config = dict(
    num_hidden_layers=15,
    hidden_size=192,
    num_attention_heads=6,
    num_key_value_heads=6,
    head_dim=32,
    intermediate_size=768,
    vocab_size=1024,
    hidden_act='tanh_gelu',
    norm='layernorm',
    norm_place='pre',
    norm_eps=1e-05,
    positions='rope',
    rope_theta=10000.0,
    rope_fraction=0.5,
    qk_norm=False,
    attn_scale=0.177,
    bias='none',
    tie_word_embeddings=False,
    parallel_block=True,
    init='normal',
    init_std_qkv=0.0417,
    init_std_o=0.0,
    init_std_up=0.0417,
    init_std_down=0.0,
    optimizer='muon_variant',
    learning_rate=0.00806,
    lr_mult_o=2.0,
    beta1=0.93,
    lr_head=0.0051,
    max_grad_norm=2.0,
    warmup_steps=200,
    schedule='cos',
    final_lr_fraction=0.1,
    batch_tokens=32768,
    max_seq_len=512,
    doc_mask=True,
    train_tokens=169500000,
    max_steps=5173,
    dataset='wikipedia_en',
)
MLP neurons of a small language model. Each row is named by its layer, matrix (up: input weights) and neuron, and shows model dimensions 0-191. Each number is 128 + 32 x the weight over its row's rms, rounded and kept within 0 to 255. Numbers have three digits each.
After each neuron's rows, "fires on" lists the tokens most often at its 100 highest values on Wikipedia text that the model never trained on.

L10.up14:119110138091053126119124155091122150138122103179166181117159138238087110112137144094201127105083171158156101105159143114169186116146093136061127091138109093127136168157135094149190146149128117176121128154081113146091199090102150072194124147119123170170130164133142098155111169068134120124105118164100107120113078086092099144139115074125100137121077104168139116134149180096113140132055216107093114101119073088078133132154150160102100095123161117068149139129137179134117111127128173104142129132129161130124137112075164118191133138072122127134121096175166132199096150101164115127
fires on: " W", "b", " A", "r", "am"

L6.up430:167110116100076105096111098115170102125148105082115110179137125159166140151079056120150106125141145157142157085121034204089119060092111127097119133128139125146168117093083159175073175110088141140175115170127052083096183142180124086134139127133171116100166143156164110108118126110142103122161094096134160174130146128107113169133092142140113107151120097199154097135200164123158079133157168122141140180141145099083138169122147138137137143114114169153168162105100123088086117067133077136138129177110120066153105081161072200114125179109087138078120149106138091066149164084129109125
fires on: "us", "op", "uc", " 19", "ag", "anc"

L7.up189:122100065131114182121145107115148192124147118119125083130108088125124087156116112078148130130090142099128102111111129119153117121161110120128202103096136141076097175106175043106171066125145188117101150119178112119129161166143171158119131140104147116121172134175180161194163108144119086146096138120141107144114094185176135074192154114121144114134169176148135115117111100148066168127091169134140173170094129132203116103074066098102126126134174157088123092102154151157097142109138204085151063145131124181214192156171118114101145148120166101107092128091154168178109127147109140164
fires on: "w", " w", "ar", "r"

L8.up253:122147094140096101160189070148176135142085156117111135102211123099109103106117109129162099158115115070167149132094078131140164138120113134071175057131130112165082140120146063095089135141135158186122102201141082147163104182149134177115114085136064185116093126125134159144102139110166145110111106116145116149125138158179120127207092154199130084090108189050096138142197126150116127146105123092154103101111140108147128091097141125118079171110152142121090132066163164108151119126104105120104015088124140155154164132194120105100100123100141127128160141154154130175171155122118104107
fires on: "r", "ce", "l", "ar", "o"

L9.up594:086105123136137150105111132145132157076117088153136111118156096165140076122117084099141147098172190142174143154164100127085133117131084118099081194107194115099154150110119111103070193136136164107197139162062122205066152131135086142157086149086025122159173117112115142144104098098129120130112168135102156086122130081123078144120160141139135174170126121152163076127165118101107170154161173093136097153124114147174181129097073155118120136147166133087098150109136123154099177079081108126130100099152108064097101151187151160147060185152136133102143062154160148165129164129130162098
fires on: ",", "ile", "iam", "ich", "ough"

L6.up236:154195091117073165119088137131177119149151131134095171103090144155134144224133112109115153158145124093060107150100133125162135130102095088111100099114138101113146146223167104079144158136119149091052059081154105166176089198158169126115173159120185110199143136084114109126099131135116159128122084090109156082160159067137174137133149153113099100106159159102098128149166107135117086111134169138112128109173133138169168128111142102127164097124195116084184164158106111210112133099100077116082142100084089142084146117141080095159141130159148081112140149126091104141096124170132122160
fires on: "3", "ap", "emb", "ublic", "ig"

L10.up136:098140152129108110106141140106151143135129109137132111135137129160116085112147121124127133136082111195098165106063173132134119139107139118093192124115124094224153084127120075176126131147113133170165092090088176154140070154079124117147085104165183095090151084105181098101112173057112094096114177145112164146178115139092109100185122135133113141078137181165134163081080136175157086138095115090135127137105192193114173091098109126089119077108174107163095154087111130133165165125120144126127148182141116119134170107168143123110073108147170123111210122183172156032171149096121142146
fires on: "ot", "on", "is", "en", "gan"

L11.up625:124072097133138116087200124042135193140050169150135088134111138126164109159120170175079181100127123111114154173065126114141123064063074141041130179149094130143159093118096133105092147140114136132093075053124165119125165149108126117093162117150157126128165085162118117176133129146123152130105109122185160129173181183115107166139166143162161093147149192121134133154093104150126152158146134109114118150136151130113128112134112098118063065111102147068156122178115133178115118095174149128100114087136092140076146147096076100068141182114153192093134116160136115137122103143121126193
fires on: " pr", "ult", "ent", "oc", "r"

L6.up545:183139115115181140119192079183155118150119143086154113107187129140164109154089138118106132132145113115098129114091105088092191100110112153167158150174138140126140152090154169169047167095120131171079071102136120160113149142089137119088128135138123152162096143152076136146144096197097137137120116164119074130166176112120152081119053074095121067092128104141133132101122188106118124151128139145103124126114094136156162090103096147123119126152097129087102064152133085102179125102179214170120066073130180082156147175120174138156141143101143151199071106165143137091123144115059182140
fires on: " United", "outh", "orth", "est"

L10.up575:134119153116041136115112124145076141147071108136131140117086130165162142101097179188172182174138114046142135170053149127152126159125148163119162121155109109170080143151113048160145160110174124099157107124150102112150131139175107154144148144189145121071125172110071139126129118159120108089093151088145182117095032149161106158174164108110056114114108119102100133118130090164109138153147121147189080068170145159121102125140120127156121069150116148149133135139066124143148132089161112124176081221167103128178109110128127169108140141134119112074071130147138089130081136132172107172
fires on: ",", ".", "ir", "h", "s"

L3.up492:135089149071186119169164176116155113104130058157146150118239175104122076150084091121127071120096129132154146125098119126124120144095116108144100136121190068169118108148135112143163111186044123155154054088154150166168131105162121121103146091137112154081130099165095117164089114055090159105091145151139167109136105087106172127128104143155099131137147144163158134155134132122109083121129161114129098067132151137177144153161130134087149094187163155183067162152037155153145128136151128101126123117146126059117094118135187186132076122117103081095178130131177124116112137080153144152
fires on: " at", " com", "is", "en"

L8.up347:148167150081146143129135094080111089077127163125150100084156098140097155111151172107121093094156097144069152117123155097123158073090122128187086097091075097108133116134151078126117132128158140052169202170156074129164165153173082108159135170179136142115105134091090151143105127123070137173155108170107074146081112100177134125149140196158100186144136117061061179132161054111117119184110161157126124138111131101201177123139147120169156102113103134115122156143087129168108145127197123074103150132142094101125139130129177174144114099119126153136082107145128136108150175222115130126
fires on: "r", "her", "er", "re", "up", "ing"

L7.up131:105090116157085142077133136148160134203103098142125119116138122080125108083110134137160120092125198120167105147087170155126138138107081107129139094120070102162147067123098082136064049127127073183142148167155139148169115176138061101166142119140125149122039101169074152124118116141163137169106136120156121239160130120118151169132120100103056170128122110136091093095133184164163145110124146127096142086176146160143153114112176105060143124181061137104155100112151140110166109124142151146084072124173070128134175121076107151107166181113151147096137124138103123160143100147136151172
fires on: "v", "y", "re", "-", "al"

L7.up132:125137158140101119168147089154053153117086128109118134184119139112110096090143155100147140139232113198143155120133145174047098086132127081171129133098186127127153118113141146144100127095169144114188078082119115104166161131081075137101113218119140172161110162180154130033132098143082136109131129113125135096053166128098194110165156141149143136146116124121142119149107141127075117130150140109091103200139138144081148098133098149095097137101114123141139159162100118163145113096157115150161113094113140068123165108082129139092096213189100104145122122112170124112070167182148144165
fires on: "e", "re", "ov", "ro", "ic", "ow"

L3.up51:120170144094173136117116139134161164132137104123130139159116205152128099103173131168115094023058157101131106173074160093141109132160133155134109105162053074111110078135144125077060190113126117100099163198146116115128119120119148139122106105174144163078100127212144124116143153168188123069093171066138093118081130126154113148168122125187172173100073157144101117127141130145173106113103104056089166129106042117186135088148121119125139141137148165163122128130118127126125132108133120124175129114125111125161112166140099117087117163164187105125057095146115120104157154137168069096
fires on: "l", " Bl", " Pl"

L4.up606:121119103132143042068083107136087072116098102142153106118162161076122112186099176090131099127164163147199159129123171099082131072131117121129181117155116117156132111190129127189090100107112114168144163118120104126092120155116135183097073165103172104087137161188143105107128056123148171132134135142157123107121113064151180066154162139120054094137131111094170115194087134167167178110144168142165127168153119121133107115144153100122150191097090128130174162160115057154116121140134127159119138073118132096109156132067143149118145106085117129130114158142106104126099202220147146102
fires on: "v", "if", "a", "ic", "ro", "ot"

L8.up84:174170137126153157052129128109120142196130123079119126143162085214106151102117128148093112056093148083148121136087177059161133137091125071065157123177146118090090095166090145095191196126106125082146190147112105123206113172108163146187155116098095152161096182144092163075121149168161125102118161135073064098142145173149153159136108197170146093152092136151136094069110174121111130147107140147160122142121118066132094112129129108168080096154119107115145139135084157080122141119123147101144144099097138106157132125145143186100123114120148125075140091143100067109133137097147155111
fires on: "ad", "k", "ed", "l", "s", "p"

L7.up408:167125115064124173064146154098102110134155122135125142139174091090101088117121096129101125111223120107101184088122161180181121155156140081134059152079167087102101145123149108156124152061172136137114146071156114117163095161085144107134082164052133109084121127098130151149098087182165090129218119108150181128167106109153115158161137127124159127144169172143087145178115159139092098127148125071168142073110150117064134105115135101141049164147068147115097131117161123108094166139088155111168129103115131158122145088136106086142121193086122113207120126136132124133075156127144173122
fires on: "el", "al", "re", "n", "on"

L8.up438:089126096156113113122141082139139065118076095139119174134104120164171078133120130130141077178126225181136110132135121143141123069139136063099180066102128102092176191193132113135089122118136149083106090145121157114136210167124180161147105096073111128130142137150166103194138121119148117142098102119128098135159130065146108097148100110153114071125104103149162055072101183119124120071141134170104098068119094089101085163155099154077147139110119137112143118146151142132065184110119168105142126185162127067129198127112127173167115171143163099079168128167141151143137129093121105114
fires on: "v", "g", " W", "b", " G"

L9.up188:081091105095129057137156161171146150109185119124083172087108088179196183170085080146071085177112091132114128111116149154160160095086146118145089152135117085124082169133130127103121130146109177077155152094145096170132121196141117144082143126135158129114124099132162094145122123091200119085140130121151157156178169122174135134135076150132126182061150077130099129099114112120092111139172140091088187082139146139152149123158114124110146141120088071078143144129126147133186095169083091211119134128123165125137151117171044147202151117145162153088101128090162085129102177156137140158
fires on: " in", "ig", "ent", "ap", "and", "-"

L11.up435:083099071059093128137181091092117158123104186161131193097158120151114149098107102102125062124134128119105135139156164178131149130154137052120131086146107171122148139214166108174157149138118093122142134137139106079120145101151146158156127088156146130173149128033120124094137166129116134189112138129111115124156149147088071114150106119092104150153052077190096057140130151125110063129131107130123150078087111124110105082163119082144157100161113126149094127192148180117141142157157169097117103084109166117116187122122109230174123183088130106123098147115135144110164124073140161164
fires on: " G", " A", " E", " W", " R", " J"

L4.up493:171156134164099167075146130159141155152142072165111149077161155142128151123036100105150100189199096146067128116144078118081128141150145152104134094151167141110172115159132188124135157137118114176087114148121142100124133094148120092109130134087126138122110137113107101140143160110188166091162098194125131104086090127149142103135170162118143145099092072116140129086148171159152150131182110093212061111181157025097147126164128157173084104137111151108156074123116102157119135126188105182150132159144123097130147195096162134104053178104095111096106155143107155116060123124098139156
fires on: "e", " New", " pe", "ru", "n"

L8.up591:148139170100101116155144076119117162124140179130097110142136097128100072162144167121168141127157079130131159153087126081122174124141102112128136114141130103129142111158124084158110135120098182073128173148113158153183162200166132118121106184050124170118168091162104157114147112111093114148185185151121123134110133175149151115070092203158102100128093139214069132108104091107089115102145181145099133151088086131167147144125134140146139192115160132040155086146083062120142111187157161110092093136118163162140141129172155199091138128081120069099059119106122134114115129153133087059
fires on: "her", "ers", "re", "st", "ters"

L10.up204:131205162118103125088129183135125102145057104105201109063075150135150141123141183122193195161127064125094169181103145148146105122152098074070103141155090081091099079122094156148137119121118147088121086104179130122150137076142082092118175085127119157090142088159187103139075096146114101123137128109073151063164132165092117077183067129160152121089112153123128059186165164168124107093119138105126145120106119171074139116107132177115135128145148120151064162142164156144129080163146186146151134131122134102136156176195132139138122129158190110141118143136073133112140142137147107131
fires on: "at", "ail", "ating", "em", "om"

L10.up548:154149125118132061191185124142141132153089094155094097133201124125097164167128164153126145116106105137085091093099142118104128091101168132042102152158171065139149176150189081164111098120094137117076168093082095127096148163149165108106158128085172071154090161135141151119137124173055144105056096187092142125068166119156122083152156145199126100124117094111141110103143094146095165120161132169118082127105185132116095123175087165153060162109140151127107155161090132131174154107123140139129123128122123156122139121125188145175143128132119077174154096139079093090154215157132120121
fires on: "v", "ed", "id", "red", "oll"

L10.up527:128144132102139169122150101165221093141139135143173090173166116189157134109152155142118125125076172111111088154101159107140086124175104110127117154186144165088126085126106074134183167184140174128109190153151132124162101119110145082117131121123120157130140140182137136126120107163155154160165115071187145114111073168196147129137119073141143120153086144125089155117149126145118090158112100137162092090125058128100122103089137114112196133054182117131105159070086124171100127126047178059112069112117113107117096125093153140109124197155100149154116118149104037147188105128119129166
fires on: "ut", "u", "am", "ru", "duc", "l"

L10.up422:096101133152165145082160125076133157185169137104114146106105112109083152157096165095076096102101145159177102158103131106188181115110088203069083126116060122090167151139167118136114136137147151166117111103147171109122124115133176126163081180165118105111178135124074068186110169187137106063094144172110133178101112142118116156173115183169080133169103139132192128115122108074121122140153171100109085138132061109154137141113096144161130133118068122098103100109138086133152092075120082109150109141176112191110118127141116111139157113104190137141114115114123049210083146141164145145
fires on: "er", "ur", "u", "l", "a", "ap"

L9.up535:188147082109108094151143075168101215116116110162095089135153125124157127150136094147109123096166119125161158118148076140178155116092065133066121122154122101090156088102160116114135064141101175100148087149103096121120152158124104148157104117147102099086124158143108149098086119103123186114103166105169110073163121146139205158170177145125150170192112106124112158117092067150094126133172115110107097124105093125095109125145090135218159124112200106161139112102141085091125141093107110151145148152120143091110082153117196197156089155187122153125150088191141164149130154214174133089
fires on: " that", "is", "ough", ","

L10.up111:089155125104171171178141109177108143142114090081175144161193179169103097093119127144049097132126145151101134157120111145091160132090078091129089129100114092145104153098126148184107095197124110136087139151135085128174150077133113125080160122149150140095079186073142119141069153102089150096104149104149138168147078147081182186185120116164200144083116170044076117183127129151159085120172138131159103142081097165139144123089146151125111106121105147147129080092173139154087169116130143090089121165136171132139123127109088112123112110154160190166145082152112170132171137130103083075
fires on: "i", "erv", "ri", "u", "a", "p"

L4.up554:150127115164116094124098127120135104153149110195113119163233179150101164172110171089092115093124127170109117110101117135092189095123091142168099089101098157161107150073113126130080203194118159114110116170186138083151112111099075128060128163130192121114118159084112108139061157088160109110157161109183120145145094073129137113159131102154112131164158137118114130119091177136119131138086126130182148171087111106116107069078169178104113136150137157121063120119170107157066172111140110067068154114189089082151157140063182130105118098131119110100172138125123128164135147105136146098
fires on: "i", "u", "iz", "er", "ter", "ry"

L4.up267:128093133129146144140148114092060192168158134063134047140104120124075138132097128183172090142112079134130127110098133106104093141122091123170131175092155176135123100079098069088082133115158115090159090097088156143054123089141186139113174165141111181115152132104085155113058187171141112098118115139104104123112145139126197191134105121099104091201213130128125123154106196121154120128108125152106201179122086142154161126116131113191086134162102110137114161118090099078119138085151137124147132128122118142134102126149183109086090154169157101114094109059190153108156108133105131122
fires on: "al", "ious", ";", "ep", "le", "pen"

L4.up210:138042150128130165118128183088163114208188104110107158124169131078077075112121132166090140105121200148170164166088112134219159082112110136105152136110141104198123134101127124146183135185113129159159098156148129168126153097096107111164145138108105138124125157160107134201141123135151140093096131149111132159104111097134055103076068159128126185113076184131188141118175154077127106150108163123105121155136083183172107078145126105119093186114138084118137147116109152101152120163109130103109112119122160211154128086106137163129123125119082122147095137109118124185102137055091136190
fires on: "==", "===", "an", "en"

L6.up37:146187112167129150061155173112149118119119222159119123120128117180125068120081151159112160125095089135135101120108039128108132141141118175101142174098104135146139146117145201068195097092092082100133145102124125141133120130169144134083093115110109086088124084107072124106165113150113181137104202169128139079188110147121125142153160163116100113133172081132145132076116118119117104155133113126045148172094142105093098065131143174149064102174163138129104135146094158202116162136104176150102085103152112119122110115157178110061162118070191097110115162138155119158138132142076134140
fires on: "re", "|", "h", "er", "s", "a"

L6.up45:150143118121123150150089084185146110084102115139105047087132094127096082092137140153131130185144134143170171140146085162134125156175127061142113126101126131128137159116116100158146137127160098162081183119124128123097132221175150160097173142151089120129108209142123112129165166126202131129117114143122116142156097087105134106180095160080172126123138140134110108081086096105155133111136156173126126198094090141189221126108202074094118101152122153085056110125135090090186148145071114168160134076077141154067133094107081105191117137123120113125158139070123129137133114125091153100
fires on: "ust", "ut", "rib", "it", " not", "um"

L10.up305:129147106096104088141103153109096185117129100126113135146158164156101180123155128121165119140094178082155128220123147128136114124107157129143082114156081143136138131102148102131137165126165132194167145129166106120109172114102065125152143104143163195177123132153127127142156142083091089127076118130116122155170062127214116159087164206053097074132157119113100090172181168105087148164170100138132107115123132099090038154157108122135136113095087133095095156125108122100194168101146123116095095096114109105134065139055114172087115095128151128105117085151073122139100136156152196191
fires on: "orn", "t", ".", ",", "or", " St"

L9.up148:134144121136143112113170179175159162134105060146197138094115120123098074057112153141136173113175133145205110134102169115139123110122073145136218128131097118145087100139123102102088101113118111151216076117112099058114115147150114162152102163142094123167144080164070146098072139137138109154106093172112065128135136119150147141120064166143138151091138085112117092152121195062108162090053137168141130174134094122073165112077097087140166118143147164116172078161149125135120151146127106093082097136095153113114180102122193165191148099171119135156178141156112149125137136117115130139
fires on: "ly", ",", " not", " also", ")", " would"

L7.up400:193131109102094171111120169162113107154144100101132121126128102126142123128094121109134123119151103158134129148107124210079139105073174096118141131197157129161197153162142123150076115143212047132169069110127138192117121105141117156172130127122142133074119125067108176073069085134130121160163155102156137147129161122117122099108140060105148143114136168149150121083124192089165071126176093123147127138152116119078174069134067109142077125118054085088133094166199129114112079125102135159135147114145115141077094179147155158116114129077137116158096122157121104169110153120080198080
fires on: "ed", "res", "old", "el", "al"

L10.up126:151067109129162132093100162077146109109073127179108153142153142112099122158150151108140073098049169120145161190093093164058157163118133142162110134146047164126096118132076109168106148118153183139167133169201114155114161108078128163122129092099116152045125149133149156109069120095135117101100095132171048097155142089094112159152118106116152195124119136115167159128175118064111109116160127130113132117172119161111080142135147118127040146106129129132113130144078168144138116161117190131136172132100150127138082211151170118122091129162084144087166108081129080171083150120152116145
fires on: "ch", "ts", "ff", ".", "t"

L10.up679:164154146118097117147155143155157138125080121158171121147159162199094123160125209137184107061171156132112065093114097071133124137134100102049094159119125131087105122173115074146180104134092151108168153163137112121083106134074103079113158135158143115150146152157200104109141137161083144151091129135135083185124153133096152081094118097165135120092156093159116120100097149160157139060161156133132088130079122130189128119136114161118155145111133156120110171146125119123088162059051166169123153125089132096101175080139120139113138188133157074100140202094114172171175096166133154071
fires on: "r", "id", "m", "d", " D", "v"

L9.up265:142104143126109086130166190144162112126124128121160061100152125155095118138146149168103128134087099122165106123155112120132152091081123112174108098105107153103133082175110139176143188152088112179126117164144106127084148139130098140120124114079167087112117095160111111035156199107146166106123079099079122083116125136051158152156146143110094175104119073110176160118185111159154162152161147169139089175169110129082094091174149089101180076165097154161094148161082125127140106121113121131130085155113141102126125135091180125110172124107134130025110169122099164093209205118105106176
fires on: "ot", "ed", "s", " and", "ect", "it"

L3.up355:115170117152116156104095084204135128109087116136092089099134172134172173132118119155134107137120169128059092123140101166136154103131110099067125130100175155129210193085092170137142132145036110157098131125118125115077168080163146129120096138132144222117170066119163138130118126097140080127156072099153160117095127142114209070096116198168116120124108079133145104100204104130165130146163081154131100137153174146079125123121153108161149118151117183127152131112127122161108183172115127136171085117115114134102084165146104159061129086157142122163121168131134138094085080086085085139
fires on: "e", "i", "ag", " pe", "anc", "a"

L6.up761:160166158139079100137119116129125137072144099096123117136066155065153109137123076142120128159140138135099165131166156107174135153113147116144193109151192148086152106142160138171189174128097141202134094146139102118125121054132144148032153154124062155188168125156150154127196103170145149158089099109121126101105130213177177109123167120113144112103067129098153142127180088172082159140154091064063124122113139100086101135144092060121109120175146120146119159173097096124096118099127144166068144153093105156168120131170116157106159073153135113127159106071127080106124160138153139149
fires on: "t", "l", "ic", "\""

L10.up555:141091120114143111149130139128101140146117095104128132088167189121149101131107157188082134134127123128102119123097108174144154178106150129094213116136083116122129163112113095138103103124142116109106144152149143070169125098143125083140211117120150085075153120143171129105122049167153113107159151094146206119124100180093123086121119106188069138060157173120186127149093113133099100124160127033100144174181122151088148125088182094164113100105117170117103121127118158176157033145108129184132102104114085085111156145118114205085125157114113056099148123136122177153103148124170069140
fires on: "ce", "ed", "et", "el", "a", "ord"

L10.up458:126083086129130147078071125116106132103156133109090072090146146140108105159124180085101074163102181130114148131063171057140198127139146173107076118135101132086119182148127085098069160094100118194136103101056094059135159150121206077123146147141157119175094137132130135114110119151101154169170176098188107143128191128201075148134171110154157111137089171126151168105164131099157137152098103143109092170183149158069124149077088148174146133116120129128085139120099123128129106097121152112139163127174151109115083124147119165118172082104142128156137132157134063074077136145163141147
fires on: "l", "ber", "n", "r", "u"

L6.up297:144109103146122126157097179087160136120117143087157124070146074107142121200072194094132148139120179155069100104135109132103126151156131146087126148084093108133097109114120141104144142105119124068186136151080113129120113143131212072143134122156155116114116097086114116174116098131168158161139223084116170161156135187169145115114116155150084109162132099174170147168071135167102094131181147071104170133168156091163083090113147125133080095147170181152120089057122140171108153118122078171138089143123132131139093118105140190071118081104144152197166108146132144066132099169161113102
fires on: "a", "ne", "as", " 1", "ce", "s"

L6.up693:136117136087109110113163144114177120121139103096140107133211152124189107107085099178135153108076115117175171114127092204165096178121116133112141126120084076187138095088076102185147110176131069166118136130112128138114144111095129094102108159113069115174129086167125061192167171140156191076135111147118136124157069135124133087069087135074128161183114157123186099147132151162114082127090145093098144163064098089108147134119195164176130165120107109201145135100083126106139193163149091164113132137123140086167140155121146162095143145149094119082121100130124154139111169110182093136
fires on: "en", "s", "at", "er", "an", "ant"

L3.up475:121125154142129141106173168125141148134087098095121100159076106149104110075134146161134067106122123133139125109123118032166138110159099079112182128079097133112095074110072113158096157183181089128122137152131122124115137152139113147107088090168143159092127144159138153098107167099187149133098134133133104167173165097161102183093069142202185153177146138125147142132158100132149091011068107140150172167101102161138107147182153114082130133080105170138140121132149128120146127123097200091166122092156170096188113148178168138129057129168082112141128108119099154150142133119166140050
fires on: "l", " man", "an", " Pr", "irst", "pl"

L6.up570:122182132137057174137153125170161133165117100081152165156127142153065175200147129152087182080090130129146105202107169069102100089110043131123094083168110092132128089149106117101119095144092168157136164064135167143120156128038117113178075096156168118152114139074096092115171140083102144110163134150084120136125168107157111033101148155124136111083111155181131158158118128165120169159134149161080109119108148141145156098119138170114126160110122126126143120154155092148136106098108121141089123050098097092128162124125078088147113168066140152130125086121140161149187138163169140144
fires on: " dis", "at", "el", "ren", "is", "eb"

L4.up256:156109135106130145110110109147113116169063111099139129088146089135123117057141080146136089114190184160194132081086131169110150132038123134040166114078150137092124125119135118167168154113112103080107159137111103164122100124090126113158120159111118171146110130196067126175068184066142084173144142102136072149104209162165151093092121153136088165132143069182105084097189142159139107122102142150164108099132166133159116149099141121094118077090090116137148119139161142141081155171121111119153071142087106138167118164165147137127112138110164145140101107188152136077129081155143168177
fires on: "n", "y", "ad", "erv", "v"

L4.up310:134179072119107170147178082158132157075111169094115119169077095117065129160132144149124136084134120137144113130091109130157136132175104171124129094130107093149151116110043114073140128104095081121148153107168126130127119128097129194095135181217137132080135197095198171121131142159166170142106129072078136183168115126109118117131100117103152120113130122110079134100143149074087189173130118138166075112143126160178198148106157128155196089110081156132095149146107144142162113117093084081127094106086188152096175119084103109111134120147133085149156175145128093152150077158088142192
fires on: "it", "iv", "ly", "ut", "y", "o"

L6.up76:090133105084153111149101128188131171149130127099156098123170128125116078099093066175124145180117156045161121159125163160099141187100134131138142093146135213065136105100160156113167099063118110218101140122145138104193078092102074105169096098126142113171128103194148172111180123170161121142125124115161111091143128142113134138169138077058143160160118146082157127123164064129133130167118132142161158156094100080095174052148140145123120123095148135101160094129055114125133164113143124105139179132111126087185126153160106151126158139114125140078130063155161134161112137083062155132
fires on: "ac", "y", "on", "re", "ic"

L6.up405:082146100155139188142132091111160102164065116118127100190158133162123135087164105168118117215129105107168147155100103178103151138144126152147156078144161163129155069108121083113070166150121116121118098092120103085121136106098162141160097136098156153107120087107113120098113143115095118105085125103164142120078123136121173114137062153146079133185105119117160096075110172117150090177068078187153158173111114126123157107068117156105137102150123136142141167118129125175225152193166096086146133137068086169169115084192174168126159187118152120080137106086171153084143143094118152172
fires on: ";", "ional", "ul"

L9.up665:105140091149165103175144160137157097064127109128120111084152102107116130098127109109193175136134143161137143176154129097055101148160093086149174097110122054127124146177081095146108124130154130091150121206176124100128121154081124086145107080156077150142125126129104143102150163084177147173110152210133147078117157138101108198110140128122145093152130059122146126184112207111124144095163119128181156123187153142137196130076097093166114095058115117130138094134181153123134121161120140113156122115128099034059179080137149140082127147117111139112146147155131080128159176167141159151
fires on: "ack", "v", "ff", " not", "ly"

L7.up629:135130078061135113143118156166176109095087155113177143134122133175164108150091142117157155175160115202091164139130091089150092130054071116106125156130089119140126098093097166131144122108099140123153129097140087102084104199120165115125114179154090132098180147073139141106141117169132065182117209111089145095146083169154108115177185137103111100127169140100143115176084120162125175132171116162094069129178063141123110145173125148082114097176090112164089161108139146158169148109097056135185127141153095126135165167103102095109099169136146138141147103137119170090111141214102104153
fires on: "20", "ign", "s", "ec", "a"

L3.up525:135123204166150128169109105133151087110129121169179153130100130179116063091119173153124110100158133034148162119156145111172148114170131144094131135138113103124104082116126136109150103131130179152111130186121109129099187134051119130164101230100147116185134117162168093182110152153095196055111149137173056097120162111129113110119161164167203149143117141112099131115112155165181119110106135052132077127119116101145132167158117160107106167130092149121095124119148123096093112119129103092183110125144104092129187172194134120163108153098127106115124113126137126121079055091133054101
fires on: "r", " pl", "oc", " gr", "gr", "l"

L6.up457:133098125178104149106145103118128137128099107129121118144143117128099132108164078154106104168200085151154167200132105138037171129129115136095121129087156140130137059105149088106158142092101061127134095103099141117114173130097139114109146147096058126065155123120073182144082158132159181124114138080145127139113174107139190129178169146056050172184154160172163058135144152060098120162072124143115130131154064112100142184138108139091118123075146159118153177156119135128103155135141065119153127178097098115137147112145168160159153126086195089127082174124179135110126115168127142126
fires on: ";", ",", "\n", " –", " at"

L6.up690:110098096130181171110105096155158099207075092121095117121160131090135133153130081109163101094130093095118096142066114073088162133097081172126124154135151116095173089133140159121148131085134174132087112139139094133143133157139055117114102094095114152145124095156087099115199111231146099139146177120126111139184136088122111099167118109111140154141131156121184144116137198131052114143116144164121113077127128161146106087140102149105114143138175154096094064177109097116123111130168152157165107173166148181212130154152166140099085096170149113073129150141076121118143223112079096127
fires on: "ail", " United", "ong", " National", " Count", "outh"

L4.up335:086147140111144088123154137086142136143109102094117127091150115087149133137116194150126087099150111146089159135121142100145180118135094127127134095098171162117094181125121131115185171106090115149124121149139098107092162151140161154042156125088202171142113105163062111119132150068136152161144136139124117122160131078128167067172127174146158128098088114088137133096105077161063151134162131180112160142116119137095074182159158126087197141161149209144128134138114047087162151095156122139085165121056163130094110127116046140164144134145143152152115133099087127105201196076165089090
fires on: " elect", "ed", "ot", "in", "emb"

L7.up568:096120161109088117170112144129118112105140129184104111149067170135066079138119124168087141109149138098102150141157099149145149122092098097105163136119178176166115045100168094155121150157115147105107115142122127144174153119145128183086090130107113163100072136171085145138096159040135165110122131121091160148128123171151133107148115151200153138145160119084126160103058143128160104203116147154155115123116115097148144082101102163241104050163161165099096133107130139108144161136162155089079037135124068151166132168173117116100099097115127108135190141122090137092152075184136125114
fires on: "o", "c", "r", "a", "h", "s"